Weights of a small GPT-style language model, trained from scratch on English Wikipedia: 8 heads of 32 (1 for keys and values).
MLP neurons of a small language model. Each row is named by its layer, matrix (down: output weights) and neuron, and shows model dimensions 128-255. Each number is 128 + 32 x the weight over its row's rms, rounded and kept within 0 to 255. Numbers have three digits each.
After each neuron's rows is what it responds to, as a language model described it from the Wikipedia text at the highest values.

L8.down847:115184132105157187125211140142179092168074118152126131166156150159127102113099149103138140189130129098064132098131099152092125125145092158099096140126107137201082110135132120153122159086087168138128091109123137174085125121176101110121130127209119123121141172142078118156135074152123140115144122092124156164131141148163160095134095154137089136112108158071080107106127179147157140109143
Description: Word-final name fragments. Last subword piece finishing a split word, mostly a personal first name before a surname, e.g. Pa-ul, Step-hen, Willi-am, Dav-id.

L9.down454:138093121106115130135163033127088180159156063099100194142130049167157109109105169157056129116154085101107125137106197080097100144118083114171142114127186102093124165147129101145159097127166137146163107139140149106119095122105106130145109166080141153082069119255132076131128116092189123134128144137135116130095105139131141131114163146088127145112098141122105088176123135121164113141102
Description: Sentence-final periods. Periods ending a declarative sentence in encyclopedic or plot text, e.g. settling in Beleriand. or related to the theft.; also rare fragments like ran, 201.

L5.down179:175114093140097114142151027158115143130161111161129125102058105138120146133062141093122125118150109138161129154173162122084080145134168132183152149198100138123140147117169141111091151126133118160152094107124133131138030105161108114127084184090109148136109186119206120088035083162149143123110088215091142103110109098138063142194126145161143121097125121120181139152159181119132133158163
Description: Predictable word-continuation pieces. Middle word pieces and tokens whose continuation is nearly certain in formulaic Wikipedia text, e.g. N-ot-able, bar-ri-er, play-er, 200(6), Language:.

L5.down645:130111079112123155105167087154093085090155158129166110117074172092126130125115165113168122107195145100091173107117099117182157134150147130163120197096115131147154165104121110093091112138101102151093092122089115132149127148104163178084111164085105139120131132192186177054153160103130107156102074184144116126156113160113110124066123139123051140175105163152144130107091153082087187097144
Description: Word-final piece completion. The final subword piece that completes a common word split into fragments, mostly inside proper names of institutions, such as Heal-th, Theat-re, Cour-t, Cent-er.

L8.down401:098156176131122032145155151153231176068089098149135081129143118066134080120114132160124120095109160026095108092107111120121141122161141170137148186146076158110130180100106145150179068109109129132100121114059119140074135126126162160106136165108120083212167129177140168164142125129158160095064142187088187113137094037074125138112072131121150114108160101164132114118099114080106116113139
Description: Ordinals and noun-phrase modifiers. Ordinal or number words and other pre-noun modifiers right after a, the or its, often the final piece: first, sec-ond, thirteent-h, f-ive.

L9.down589:134116132123188176167103150150155089073099139121125145154093181122144174117071130134135088130149115115059124165144110097254153073185110136090120189177126097131145133075128096119098073145145116147109158111095136124166119114127061161155208107132103112114066134140104149093154156174165160124119133133143128126129143070157178120114122136169113087158154120198115167107114101147190194126155
Description: Item-boundary separators. Separators right after a completed name or noun phrase in lists, tables and credits, e.g. line breaks before "- ", "and", "|", "/", "as".

L5.down931:119073094143150087155152083186100171127156121060132120104082141144148088129148089133143081126142103130105156094083165147153146155150125127184140155082202055080158097088198117142145110155219103090069140153130065128148093088149165116139109187106142121156114131156149137151134107099080107115177134114137099137128079165102114139101145112084119133140126083156149117161179133121130079193101
Description: Mid-word vowel fragments. Short vowel or vowel-plus-consonant pieces inside a split common word, after its first fragment, such as stud-ied, ret-ir-ed, f-il-m, cont-r-act.

L5.down206:144143168167131133078094088173130124155112073120117138170189138165086137190143151083211127129070221120170099122131139109135133106140127127120161132058159108062131122133106112087133124171102160090092106086132129099151128099125123163146187090164146116086133138163073112160197138145111116082118139125186154136083124127140119124145186136117095048145141144139112109111114149172087084129071
Description: Ordinal and superlative endings. Final word pieces that complete ordinals and superlatives, like thir-d, Sec-ond, eld-est, wor-st, plus " first"; occasionally other mid-word fragments.

L5.down945:239189140149143098153130211122132136108055133106100136130104119126107133138129149108084157129118099173124109129153095082127139133084116158123159092138146149142139181081108093177139141160190119124155143102120126106137167127106116186159118177114145106195180145058106162099124140237119163148127125151125186114194109127117090131090106146109132154086119119137112149171086148137116083097124
Description: Word-internal pieces and connectives. Two groups: mid-word fragments inside longer words and names (displ-ac-ed, Meh-t-a, ve-h-icles), and " of" or " and" after nouns (Gulf of, Meredith and).

L8.down413:151132159213142133076143116161137144105119142104096153125148094085073098142127122090109104142191111182127119137155145156178093100146109152132135092140010134175125122169091127143127128131087078199084120086128125102110156111132134113102096151051130120141088141120161097171102142165112139130116158113117125112104123167151206106118097155116060077113171154138117092099096141121128114087158
Description: Mid-word subword pieces. Short interior fragments of common words split into several tokens, such as the u in A-u-thority, g in En-g-land, St after United.

L8.down602:153191150123113108171126089142144150127082150188132076130163100147090146092062135165148115105146127133112140142116128099113137114073110192130142070153148083110127118072080084118146159114161130225116198140149133148144161140133078156074164090184143122059075141136099152137138144165137107154065107132113135129139118077142150170129162110137096151113166126096149169170098156111155068101075
Description: Connector after proper names. Conjunctions or commas directly after a proper name in a list or pair, expecting a second name: Koblenz and Bingen, Jamovi and JASP, Lamond, D.

L5.down782:140134164063099118112129143098068150124125104122119128134118139119145109105133177181125071187109139126106142121105198136142198136137115112166094164092146122040127169065046122129128112182123130112129149147128085125104122112234106175086072153113126074139161121134133191099122158115162125084112110096147147088177079124069144117173171136112095084187160141123186120205163209119085135144125
Description: Mid-word pieces and separators. Word-internal fragments that the next token completes, such as St in United States, ly in Billy, en in penguins; also dashes and semicolons in lists and tables.

L8.down59:122123147155092151190136180128112137135156096095123144164156177127125115090163100158120190135099120101161132090017119145131095093070091114154161095101130157121095159129120149102123162123106139138141116148133187042135173151110167144106191112118067112175145182145138170168123097115114127158109078157106154074129221128109123090145156116180142131160066103128098168164166178160107142140102
Description: Mid-word continuation pieces. Second or middle pieces of words split into fragments, especially verb endings after a stem (allow-ing, allow-ed, detail-ed, f-il-m, f-am-ily), plus " the" after -ing verbs.

L5.down200:113126162106106175152135133148135155121136127159135158176087111064151104133131106088126105072135139108102156129144180149125092153150156099169138111179129106138133129167125113096135116110118158089083086178126144124156118145119135073142149157085152121191120096156121084165150139124150177102200107107153074171112093156132150124181153075134168136090137102159193150129110041107092162153091
Description: Fragments inside split words. Early or middle subword pieces of long words still being spelled out, such as em in contempt and contemporary, per in period, ch in chronicle.

L9.down143:119120146165132138131154161141119085067112118185085155137175151134118117127114151173078125075128171121092183114093154137134128119165138183144125100115151151117141152144126048147096062155090069090105024142165119160080093146085137139140103130101106148155142170149174112130166187144090192155126083152156090096110080112132137128076152091118145118131111186097131152082093111143142164134130
Description: Inside multiword proper names. Tokens in the middle of multiword institution or title names, chiefly "of" after Institute/Academy/Medal, plus word-final pieces like "ess", "ment", "ation".

L8.down414:100094087093153132111128149128170150099126148091153104115132201149140102144160144121178108030116107149089104093098168177131141161157082081127102147139092171168119165157107112113117100093116124069174163052172099111132111122061094185121127133182142129178146159162127110163134114121062153136079117147163168090128190118135147155097172107129109103132096191050094111139092139146153102170177
Description: Name-ending word pieces. Final or middle subword pieces that complete a split proper name, mostly first names and some places, such as Margar-et, Ern-est, Eugen-e, D-en-ver.

L9.down986:124154134139169112110144140082185106105182104109132138143159159106111119106115099178127136104160132107180119088158101141088189117102073104090082152218147156139174069124188143130090154128160143144118171158148167132101128106180127151152140144109173121174116102117052148170090140164058116117186098115068125097115166171150146111089101159128143086164173049147068172128050159139141147079125
Description: Predictable split-word fragments. Early pieces of words split into unusual fragments, whose completion context makes obvious, e.g. Ac-ad-emy, United St-ates, wide r-ange.

L8.down740:132153084174126165113133146101145139118139182177140164152176157099063079107186118091119111113145187054087120128119140185080199138163129122140224126172063103103112170119166172157142160053128137162163132094141148046152111153120132149132162117141123142142113158090098087159180178168171108124137064129148092102158114160128155122152142199108166132149159096094137104148102076161084162122101
Description: Mid-word letter o. Single-letter word-piece tokens, mostly o, inside or ending split words, often Spanish/Portuguese names and titles (Fragos-o, El Pas-o, Urquij-o).

L5.down604:107131183107107137159171164156083121119113160133165137125187158041138140165130095167065100142123153151090112154124093127156180125148110109103150106139151137099159118165136099056132120127122096160108140148124106128115178084118127122143155153173096134176122172088169086110106068167108126126138122161143078130111130136109149071213204142143044113103122107107169182162108151168096126158106
Description: Mid-word subword fragments. Word-piece tokens inside a word after its first piece, mostly in names and titles, such as Que|b|ec, Don'|t, Te|le|vision, Bill|b|oard.

L8.down23:112137132128080157134104176120058185130101151128224073129162139102104161142130124049116079133158103204091122141103160122110174092072181150167092112144135123135124128135100137138155187119099113068102119161176165109119172102092131155123120134132094124133156164088135101111118089121093127111134107151151124140138147064103135118092130096132136094060115142133149045095136118152212129122075
Description: Mid-word continuation pieces. Word-piece tokens that continue a word already begun, mostly in proper names, such as Grsche|b|ina, Sanche|z, Stéph|an|ie, Thom|as, plus some digits inside table numbers.

L8.down72:085096137165139151116129124165155133145161091140140143210176134087078115145133116170114088068131112123085053099160163113146119120113091155122111102153142167139092113073015128106144133121129195129141145116069147143119068074111146107138142135168148087096121111174121121135109121132148098125112159122129079132005128125162143112079101112111108160085132036100140168129150106141075132153115
Description: Sentence-final periods. Periods closing a sentence or list item, especially after proper nouns, plus abbreviation dots (Hons., Wall., Sup.) and some colons.

L9.down57:125117156104108130118070138199098149078126152113122168121174143104154096168114162152192062121093220178137126179122173143137130142137150098037155144153153118123084161109118162097131108132172115144100167141185132090133133140110118096063084113078149109110188087052159156137139121125085165153119110145171076169132199125093152160086125099202187169109137122133115119076102118113158149129129
Description: Coordinating conjunctions and, or. Fires on and, or, and range-marking to that join two parallel terms, such as official or semi-official, 2017 and 2023, and from 1910 to 1913.

L9.down847:082106120167102073117159167162116090134178133136119095120159122184130113080099216150088102055113175149118083100094175072167182085135124102152132143085113113178146132097130127076071149091127180090132159149132158108073164151142187111105142096100128159107130067098137088152123118118148207111213150107191109140126092122104124124143147093158154110067110153245113070109112220163109159153157
Description: Word-initial fragments. First-piece fragments of a new word split into subword tokens, such as ch in children, chair, chronology, b in brother, born, businesswoman, and in of into.

L5.down825:091169150120189075131140114084095121167168159134114112143175149135138109137157175102097149041182158071123124130145134123143141158117081149133108116148077133149136096084144130033144175091177116215135118130132159177130098124129109141137115152120164186109115097164128115198105136176146116185132140094118137138142116133070073144075139079137148151133111075125163138190108162077075178106143
Description: Mid-name fragments and separators. Inner word pieces of proper names (Willi-am, Wal-ter, Mich-ig-an), the newline after biography headers, plus " or", list dashes and table separators.

L9.down374:118103105135059138136168094111143177135139108105108143053178113055122127133139114135174144104146078083097096168132109085148138158123101127132121166181152115136153190100197168135145141162136123160091139060119100143148122122126103128118095086156205114162132131134118115148151167087153159115109089136114153088158134155082117176087122147167151109132131134141129217088164134138080162097124
Description: Name-completing final pieces. Final word pieces, often -y, that complete a name inside a longer proper noun, such as Trac|y, Wood|y, Kenned|y, plus "the" within titles like "Order of the Crown".

L8.down236:138097165144119181175150159108136060147152126075065097104127125173144152102102129189175133069075159108185233077138127158159176084194117084072123043096128124177144125176137137155072100128159146099115134099085137184132124080090086127107149134134141102107126150114140099114133097149135161120178149091096173163087139135167126123162120121099085166168108147153162095142168185157079097130133
Description: Clause-linking function tokens. Commas after introductory words or names, "of"/"from" after quantities or positions, and word-final pieces such as "en" in between and "re" in where.

L5.down888:127073108161096092079141162119123156142245172062142149109093103138166106131143075116138126135137071079142173105070149159156124218138166088056112155158102136096196124131207135105121183116124119102129120143219202120138122108133102140120097142167144150099112086115153117142141158119118135133087115119143157165141140107116115109116138119149123112109084100146085118164163166085155142081124
Description: Split-word completions. Second fragment of common words oddly split into pieces, above all ce in since (sin-ce), also om in women, ee in weeks.

L5.down519:113072164149195147157130135165165125071070092134125085119116106188104127141158164143086166100115138094142130057167101130148108147148133119121149112180156126115129193094087149123064141106175149110103096125121154052158098110186136181151095140137161100097168104152137187101179115115145130096163157134130138104041140126172127175103087094107128130081129161137086146128125182114146163130112
Description: Periods in varied text. Mostly periods of every kind, such as decimal points in numbers, abbreviation dots like et al. and Rt., and sentence-ending full stops, plus some word-final fragments.

L9.down319:153094103105136105134156108100180110164119072143168136100149087166161113138148127138126159179117159140169085149130153125092080167098136081189083161091136157171158173133131123038198219154189150136127103106105106152123147127148096109143146104165097096103163102135120107121106118161155152096098117113128089113067079104117210131051131099124125099191135109137108151123096132120082110082081
Description: Proper-name final subwords. Final word-piece that completes a split proper noun, mostly first names before a surname, e.g. Dav|id, Willi|am, Ola|f, also places like Connectic|ut.

L5.down24:162127157135111152087155068077137140099100174058154122127082112144073169131111079129158142130200197164111145135113176152113158120127172114131145062159128132089153123160118163105106188139153147171133121199113146188143190103145148127093133076149061061161171117116071142152147127057106116086151165173141144149117155108099154120113135134136081114087136172100096174106109167076170163069175
Description: Mid-word name pieces. Word-internal pieces inside proper names and rarer words (I-v-oire, C-o-leoptera, Stuy-v-esant), plus line breaks ending taxonomy or infobox list entries.

L9.down301:067135133098088149115126115137146125089160120113122134103125102107164128097115124082129092125101100106141129118127110150111171052161127155138089164132152162090080101060079210183088094147175098106070102103104152163125175138172107118095166130122131187140108204162097141129113058143138074150066120104132112128166163146162109100162205169091139192116123094146112062071129149156125110107119
Description: Name-internal word fragments. Short pieces inside multi-part proper names, usually a lone capital starting the next name word (Mont S-ainte, Haute-S-avoie, Ron S-helton) or a mid-word chunk (We-id-ner, Alme-id-a).

L5.down61:125155121133123090114171105091116099155096161089081137155171119153126142108141053130119126052145114192128101177093142125106107073119091046136180133129148124132133156112174160165098120189153107191076130127118151111204123174137123104118161110118107076113140100169115109138143174062151180141132122088103149146169157129038143104086121141119143125175142145106179079112095150124121127133082
Description: Word-completing subword pieces. Later pieces of familiar words oddly split into fragments, strongest on "id" in "David", also "pe-op-le", "fri-ed", "nostr-il", "Volle-y".

L9.down697:111134134164129147104166147180108120079111093176073125115153095195143150078126110130109146171204188159122121081159161179128086057140105163148092191122114127042116057058116108106102110161144114079138148179085150135132146117166077013147084102089077072115165108098149158121102096089142121123080157129171092092121123090133113131155097088126104160147147148096118133087116115094172111084166
Description: Mid-word completion fragments. Later word pieces that finish or continue a common word split into fragments, often in tables or infobox lines, e.g. bir-th, F-ore-ign, C-and-idate, Y-ear, Sec-ond.

L8.down423:164133058059097128166149129129143149151141154078104141115156114073119150153108108089084114068114122085108150063127148113096151186112140115142137117133115136165145163183156155138081150121131114149143237074134169050157154116117158106127098109193112184149099147155136098154106085113057153115170196156128135110126162113108122090091209118154177128133132150111125083126132179117156133172145
Description: Years and role "as". Final digit of years in sports and biography text (199'9', 198'9'–90, 202'5'), plus "as" introducing a role (served as, finished as).

L9.down1017:110127120161179199138160104181160121133122100129099064123126179163126130116170147112123119135114113135130111146096098090109118089126085133110100136138185121143118132096112091155104138129048056078145143066091106071127128161085106132096144120145137075127116147189144045110106122146132154124137152177117087112118194133107128117076127091134170137177135154150070130189133101153102100097104
Description: Mid-word continuation fragments. Subword pieces that continue or finish a word split at an unusual point, e.g. succ-ess, compatib-le, compet-e, whitew-as-hed.

L8.down331:139133122106107116116162088107102157161083144099103161147149151104095150103168164174116144115141169174141182162100079127130096100195143112122106116139172141092118128088116101129106122150104130091138077110177119170032087214112165132098122082205149116119103143135102084127091172082168111158113154142139125181116129128181135099162170129179077127167073090137124114141124081133131082123142
Description: Inside proper-name titles. Word pieces and connectives inside multi-word proper names of organizations, awards, or works, e.g. Distinguished Serv-ice Cross, House of Commons, Strategic A-ir Command.